config = dict(
    n_layer=10,
    vocab_size=4096,
    activation='tanh_gelu',
    norm_place='pre',
    positions='learned',
    tie_embeddings=True,
    init_std_up=0.0601,
    init_std_down=0.00672,
    optimizer='muon_variant',
    warmup_steps=200,
    decay_fraction=1.0,
    seq_len=1024,
    train_tokens=109400000,
    steps=6678,
    dataset='wikipedia_en',
)
MLP neurons of a small language model. Each row is named by its layer, matrix (up: input weights; down: output weights) and neuron, and shows model dimensions 16-79. Each number is 50 + 12 x the weight over its row's rms, rounded and kept within 0 to 99.
After each neuron's rows, "fires on" lists the tokens most often at its 100 highest values on Wikipedia text that the model never trained on; "fires in" lists the words (lower case) most often at its 100 highest values on Wikipedia text that the model never trained on. A number after a token or word is its count.

L3.up423:56 42 70 60 54 42 50 45 73 52 59 35 47 59 45 62 56 52 46 49 26 49 31 49 55 52 63 46 36 25 52 62 44 52 61 56 71 47 49 56 42 20 62 74 42 38 47 75 47 22 58 61 46 44 37 58 54 69 70 71 47 49 55 52
L3.down423:35 58 43 46 54 36 69 46 45 51 49 60 45 56 53 66 53 57 42 41 44 53 59 50 49 52 58 27 50 74 56 52 37 25 51 67 46 42 51 43 57 67 38 51 55 46 58 44 66 71 55 40 62 67 61 55 38 55 34 57 57 40 38 38
fires on: " in" 25, " or" 15, " and" 14, " out" 11, " as" 11, "ers" 7
fires in: "in" 21, "and" 14, "or" 13, "as" 11, "out" 8

L3.up13:41 49 68 51 74 30 48 46 32 25 65 59 47 26 48 58 32 65 60 15 28 47 58 30 34 45 58 47 39 60 40 66 60 57 74 44 64 24 46 37 73 57 57 41 50 43 56 43 46 41 43 40 49 52 45 64 48 37 57 50 48 54 71 48
L3.down13:21 55 53 67 64 42 50 40 44 43 57 50 50 55 46 36 45 52 47 41 37 35 33 38 25 52 54 59 60 51 43 44 45 57 47 53 39 41 43 51 71 61 51 55 45 53 55 66 55 36 36 48 66 72 37 59 33 53 66 49 45 64 65 44
fires on: " at" 45, " st" 28, " At" 8, " not" 7, " le" 5
fires in: "at" 44, "not" 6, "attila" 4

L3.up533:56 60 59 56 73 54 63 42 63 54 51 69 65 53 57 47 46 33 50 38 36 54 54 66 51 53 39 36 28 66 51 43 37 48 55 45 70 47 53 40 63 54 77 67 45 49 49 49 40 36 46 62 45 42 42 44 50 52 69 27 66 57 65 45
L3.down533:28 45 42 50 55 52 54 46 46 23 40 50 56 69 59 44 50 54 68 50 61 47 58 65 75 53 60 56 48 77 44 47 30 48 55 43 50 55 51 46 69 53 47 62 42 31 53 55 57 50 58 30 64 37 60 60 31 55 50 45 46 41 77 42
fires on: " and" 33, " in" 24, " or" 11, " to" 5
fires in: "and" 33, "in" 21, "or" 11, "between" 4

L3.up221:72 50 89 50 47 38 69 47 63 22 50 54 36 56 46 58 33 57 20 29 55 41 47 46 51 42 41 55 37 42 63 38 29 47 35 62 29 40 53 39 44 49 44 62 37 64 55 56 33 40 70 47 45 35 35 56 48 57 29 53 52 60 46 39
L3.down221:47 62 52 41 67 46 73 40 55 58 56 45 57 41 43 61 54 59 42 56 46 56 38 49 41 58 59 50 40 54 61 41 43 31 37 53 30 48 55 33 57 55 58 46 50 59 47 56 50 46 53 54 62 39 39 50 47 61 46 42 90 71 50 28
fires on: " over" 28, "N" 15, " were" 11, " had" 5, " under" 4, " low" 4
fires in: "over" 19, "n" 13, "were" 11, "had" 5, "under" 4

L6.up636:32 42 67 52 56 51 52 47 56 73 42 59 61 54 67 38 80 43 59 33 43 41 36 44 42 50 46 42 52 30 42 32 33 51 38 71 35 56 47 53 53 62 65 74 51 64 48 42 78 51 35 61 51 44 45 55 33 42 40 31 61 53 55 34
L6.down636:47 75 38 42 37 26 55 16 45 40 56 46 39 44 45 49 66 44 61 55 67 35 74 53 63 44 58 49 61 68 43 56 33 63 53 50 50 56 66 45 28 59 31 61 53 75 46 39 54 85 46 72 51 54 57 75 45 44 51 35 61 27 54 30
fires on: " the" 52, " on" 10, "til" 8, "aged" 6, " his" 4
fires in: "the" 52, "on" 10, "aged" 6, "until" 5, "attila" 5, "his" 4

L3.up463:48 44 39 64 36 62 63 43 44 57 49 54 49 52 53 48 58 31 37 45 50 41 38 37 44 61 25 40 54 51 21 49 50 45 65 70 37 34 57 51 22 74 58 48 42 54 49 52 50 56 56 46 57 52 61 47 34 61 55 49 68 39 51 54
L3.down463:38 34 56 32 58 47 72 56 60 54 33 47 50 62 36 65 71 30 57 55 49 44 44 49 49 57 52 50 52 68 57 49 59 31 48 66 46 65 49 32 28 66 58 60 48 65 27 44 59 68 57 54 50 69 44 44 48 51 51 61 52 72 59 49
fires on: " he" 40, " we" 13, "ch" 11, " We" 10, " beh" 6, " mod" 4
fires in: "he" 36, "we" 14

L3.up602:51 34 63 31 54 48 27 45 52 58 58 56 81 53 48 45 60 59 61 63 45 67 36 26 60 33 44 49 41 51 67 62 23 42 47 48 62 60 38 64 54 42 46 33 51 35 39 40 40 40 80 61 39 41 44 54 35 54 60 60 40 39 37 46
L3.down602:43 59 57 56 67 37 46 44 62 45 28 49 12 35 51 70 25 72 49 55 49 36 57 52 63 47 51 53 50 35 28 54 43 46 63 39 38 33 54 46 58 33 53 35 47 51 55 45 33 60 56 38 47 47 39 17 59 53 50 56 47 47 61 44
fires on: " in" 29, " A" 14, " It" 8, "3" 8, " on" 7, "9" 7
fires in: "in" 30, "on" 8, "it" 8, "aït" 6, "at" 5, "the" 5

L6.up251:64 44 65 59 60 39 57 30 57 33 46 40 63 46 35 53 41 55 52 51 77 43 49 41 53 44 46 35 50 26 41 59 35 75 51 53 37 40 61 31 56 46 34 49 55 56 39 49 35 45 51 47 38 36 35 59 43 47 44 58 59 52 59 48
L6.down251:51 48 72 44 30 28 57 48 60 61 32 26 46 76 50 46 42 56 58 42 42 55 55 57 43 55 78 57 60 32 51 48 42 64 40 54 40 40 53 72 29 43 48 33 55 57 41 63 49 70 43 48 38 56 41 41 47 45 77 34 37 35 70 69
fires on: " He" 52, "He" 11, "O" 11, "U" 8, " His" 4, " She" 4
fires in: "he" 61, "his" 4, "she" 4

L6.up60:40 45 43 40 42 43 53 39 34 57 52 43 49 63 70 69 63 52 65 55 53 40 41 51 43 57 25 51 37 59 47 54 47 71 31 39 25 65 55 48 50 42 55 31 55 60 38 61 41 35 36 66 55 53 33 41 61 61 56 55 49 46 49 26
L6.down60:45 48 34 54 61 63 47 38 44 56 56 33 73 43 49 34 52 61 50 42 46 72 76 47 47 37 45 56 64 28 31 63 54 42 41 59 52 35 21 30 26 46 46 62 50 46 49 40 90 40 38 55 52 52 54 77 57 52 42 60 55 42 50 50
fires on: " in" 63, "ed" 6, " as" 5
fires in: "in" 61, "as" 5

L3.up153:38 37 76 62 54 52 53 38 34 41 50 41 39 29 55 54 70 35 52 37 43 40 35 35 63 53 41 36 25 71 57 52 55 43 74 35 86 42 52 53 37 44 62 30 52 43 51 59 45 65 63 67 57 49 59 65 31 48 48 48 44 33 54 39
L3.down153:27 64 70 57 66 34 50 52 64 65 51 63 54 67 56 54 49 44 40 47 38 33 37 40 47 49 55 44 75 63 43 61 73 67 61 20 34 53 57 58 61 59 46 67 49 33 40 48 48 37 50 54 74 61 52 57 48 49 55 56 43 42 48 44
fires on: " Ro" 18, " at" 18, " than" 16, " Go" 12, " y" 8, " f" 7
fires in: "at" 16, "than" 16, "goals" 10, "role" 7, "rooms" 4

L3.up164:54 13 59 39 52 73 62 22 40 38 54 42 74 47 39 31 58 67 46 68 39 50 51 67 43 44 56 51 50 58 69 50 36 64 46 47 44 54 52 47 32 60 63 53 38 51 54 39 40 34 43 57 44 52 63 50 37 44 60 40 52 45 46 67
L3.down164:46 63 51 61 45 48 63 55 47 47 41 35 35 59 41 38 50 60 29 68 46 53 51 41 62 47 32 68 46 46 51 44 45 56 38 58 57 59 64 24 57 30 43 41 33 67 34 44 59 59 56 52 64 36 39 56 53 34 61 44 40 55 34 58
fires on: " in" 71, "In" 17, " In" 9
fires in: "in" 86

L3.up387:58 46 72 66 69 41 41 38 59 46 52 73 51 49 55 44 64 66 44 23 48 41 38 40 43 54 45 44 31 50 71 59 45 38 47 59 72 49 51 41 60 56 53 59 59 46 32 46 40 30 84 66 23 50 50 58 49 62 58 38 72 46 64 44
L3.down387:46 58 51 35 62 62 60 39 39 37 57 52 33 59 46 61 59 45 35 29 48 40 42 39 57 65 52 44 46 71 20 64 39 67 51 47 41 34 46 67 50 67 37 59 58 62 75 58 43 39 68 34 55 45 50 47 48 61 65 33 41 43 31 35
fires on: " in" 40, " ex" 39, " than" 12
fires in: "in" 35, "than" 12, "except" 4

L3.up331:57 42 45 46 69 39 51 41 39 49 42 51 34 32 60 88 71 48 52 45 32 52 60 50 43 45 26 36 47 57 27 58 53 38 48 48 43 63 47 53 55 69 48 47 47 58 55 65 53 48 37 48 63 70 30 62 46 61 61 42 50 50 57 33
L3.down331:73 41 55 71 50 37 54 66 33 34 37 48 60 37 60 59 44 47 46 55 34 47 66 58 55 40 68 30 65 42 43 59 63 56 72 39 33 41 61 62 69 40 59 71 48 42 53 57 31 43 51 49 61 61 42 74 28 52 66 41 56 66 51 39
fires on: " for" 74, " as" 8, "aged" 4
fires in: "for" 72, "as" 7, "aged" 4

L3.up170:53 47 56 59 48 56 47 33 68 47 56 44 43 49 45 33 38 58 51 67 48 46 36 29 21 64 35 28 36 53 42 57 69 42 21 47 23 34 50 49 72 31 33 44 53 24 44 58 65 46 55 64 63 46 39 59 52 54 46 52 57 70 73 38
L3.down170:53 23 44 48 32 75 47 48 35 29 44 62 54 41 54 50 55 56 61 38 42 50 48 48 30 66 52 65 38 42 60 49 39 62 39 36 52 56 56 55 52 56 71 52 51 37 25 54 48 32 48 52 65 39 48 77 45 50 66 36 38 37 61 37
fires on: " to" 34, " not" 22, " Per" 10, " At" 9, " To" 6, " Bill" 4
fires in: "to" 39, "not" 16, "attila" 6, "bill" 4

L5.up173:40 34 55 58 76 54 47 46 32 37 58 33 54 53 88 56 53 42 59 47 59 50 49 40 46 32 53 42 47 28 36 54 32 59 62 63 38 36 47 40 56 60 61 33 49 66 30 48 37 56 54 55 56 85 25 68 47 59 49 51 30 37 47 35
L5.down173:31 40 59 69 48 55 52 64 42 55 46 51 41 62 54 22 42 47 66 49 74 41 45 61 35 38 54 38 48 54 67 52 42 79 57 64 34 49 40 36 52 46 43 50 60 42 62 42 43 41 41 42 54 85 43 42 46 29 69 59 51 60 76 60
fires on: " at" 34, " At" 27, " Ex" 9, " ex" 5, "ret" 4, "At" 4
fires in: "at" 38, "attila" 13, "attendance" 4

L3.up252:24 41 52 41 62 49 39 62 54 86 38 44 40 53 67 60 51 45 55 37 54 52 51 37 64 57 48 34 49 36 37 48 63 52 40 54 52 65 52 50 59 62 41 41 30 49 50 62 34 55 35 50 63 35 50 49 40 57 63 42 88 48 61 36
L3.down252:39 70 81 50 53 59 35 59 59 54 51 61 31 65 35 41 48 44 54 36 67 39 42 69 46 39 56 49 51 53 47 60 49 56 44 56 47 71 55 40 41 64 37 52 38 33 47 38 50 64 47 52 56 60 27 36 42 56 64 57 53 44 44 44
fires on: " on" 57, "ru" 21, "pr" 4
fires in: "on" 60

L5.up176:56 53 31 73 59 42 64 39 34 30 56 44 47 33 60 50 60 57 41 35 46 55 68 25 59 60 50 25 48 27 54 59 48 54 46 58 40 62 51 66 48 75 58 48 57 57 44 69 63 37 54 45 36 48 44 37 37 51 60 48 69 60 63 50
L5.down176:32 58 55 38 27 42 64 45 63 65 53 52 44 42 58 68 47 52 42 43 36 62 54 48 62 27 24 52 46 51 28 52 46 67 40 66 57 44 44 46 51 39 47 35 57 37 50 66 61 40 44 31 43 12 50 62 58 57 64 58 54 56 49 49
fires on: " into" 32, " in" 17, " as" 10, " formed" 9, " a" 6
fires in: "into" 32, "in" 17, "formed" 9, "as" 9, "a" 6

L3.up65:69 37 56 73 52 31 47 47 41 57 30 56 50 43 40 47 42 65 53 42 62 46 31 49 42 60 39 41 36 44 39 59 48 64 41 60 51 38 52 18 43 57 49 53 61 38 57 54 32 49 68 55 39 52 75 47 49 45 51 42 59 54 51 43
L3.down65:58 49 47 50 35 45 49 42 64 50 27 47 66 51 31 53 52 62 29 39 63 58 35 62 54 40 50 29 45 42 52 57 53 50 51 78 69 47 62 28 51 31 53 46 55 55 49 51 36 35 50 52 39 54 67 49 45 63 47 66 48 52 44 47
fires on: " he" 55, " He" 28, " she" 16
fires in: "he" 71, "she" 17

L3.up254:43 26 55 44 70 51 48 34 49 44 50 46 39 59 35 59 58 56 40 38 33 57 46 67 45 43 74 61 28 58 52 58 67 63 46 47 68 42 56 34 63 52 44 39 53 38 57 54 47 46 54 58 49 70 39 63 45 79 96 51 27 35 59 44
L3.down254:28 40 41 57 41 45 37 55 53 38 68 66 33 47 48 42 63 55 28 58 28 53 40 55 58 55 42 37 28 49 55 55 39 56 75 25 47 34 59 33 57 42 45 38 54 41 42 51 47 53 51 55 71 55 55 65 37 72 54 50 60 46 37 35
fires on: " to" 64, " later" 15, " for" 8
fires in: "to" 61, "later" 15, "after" 5, "for" 5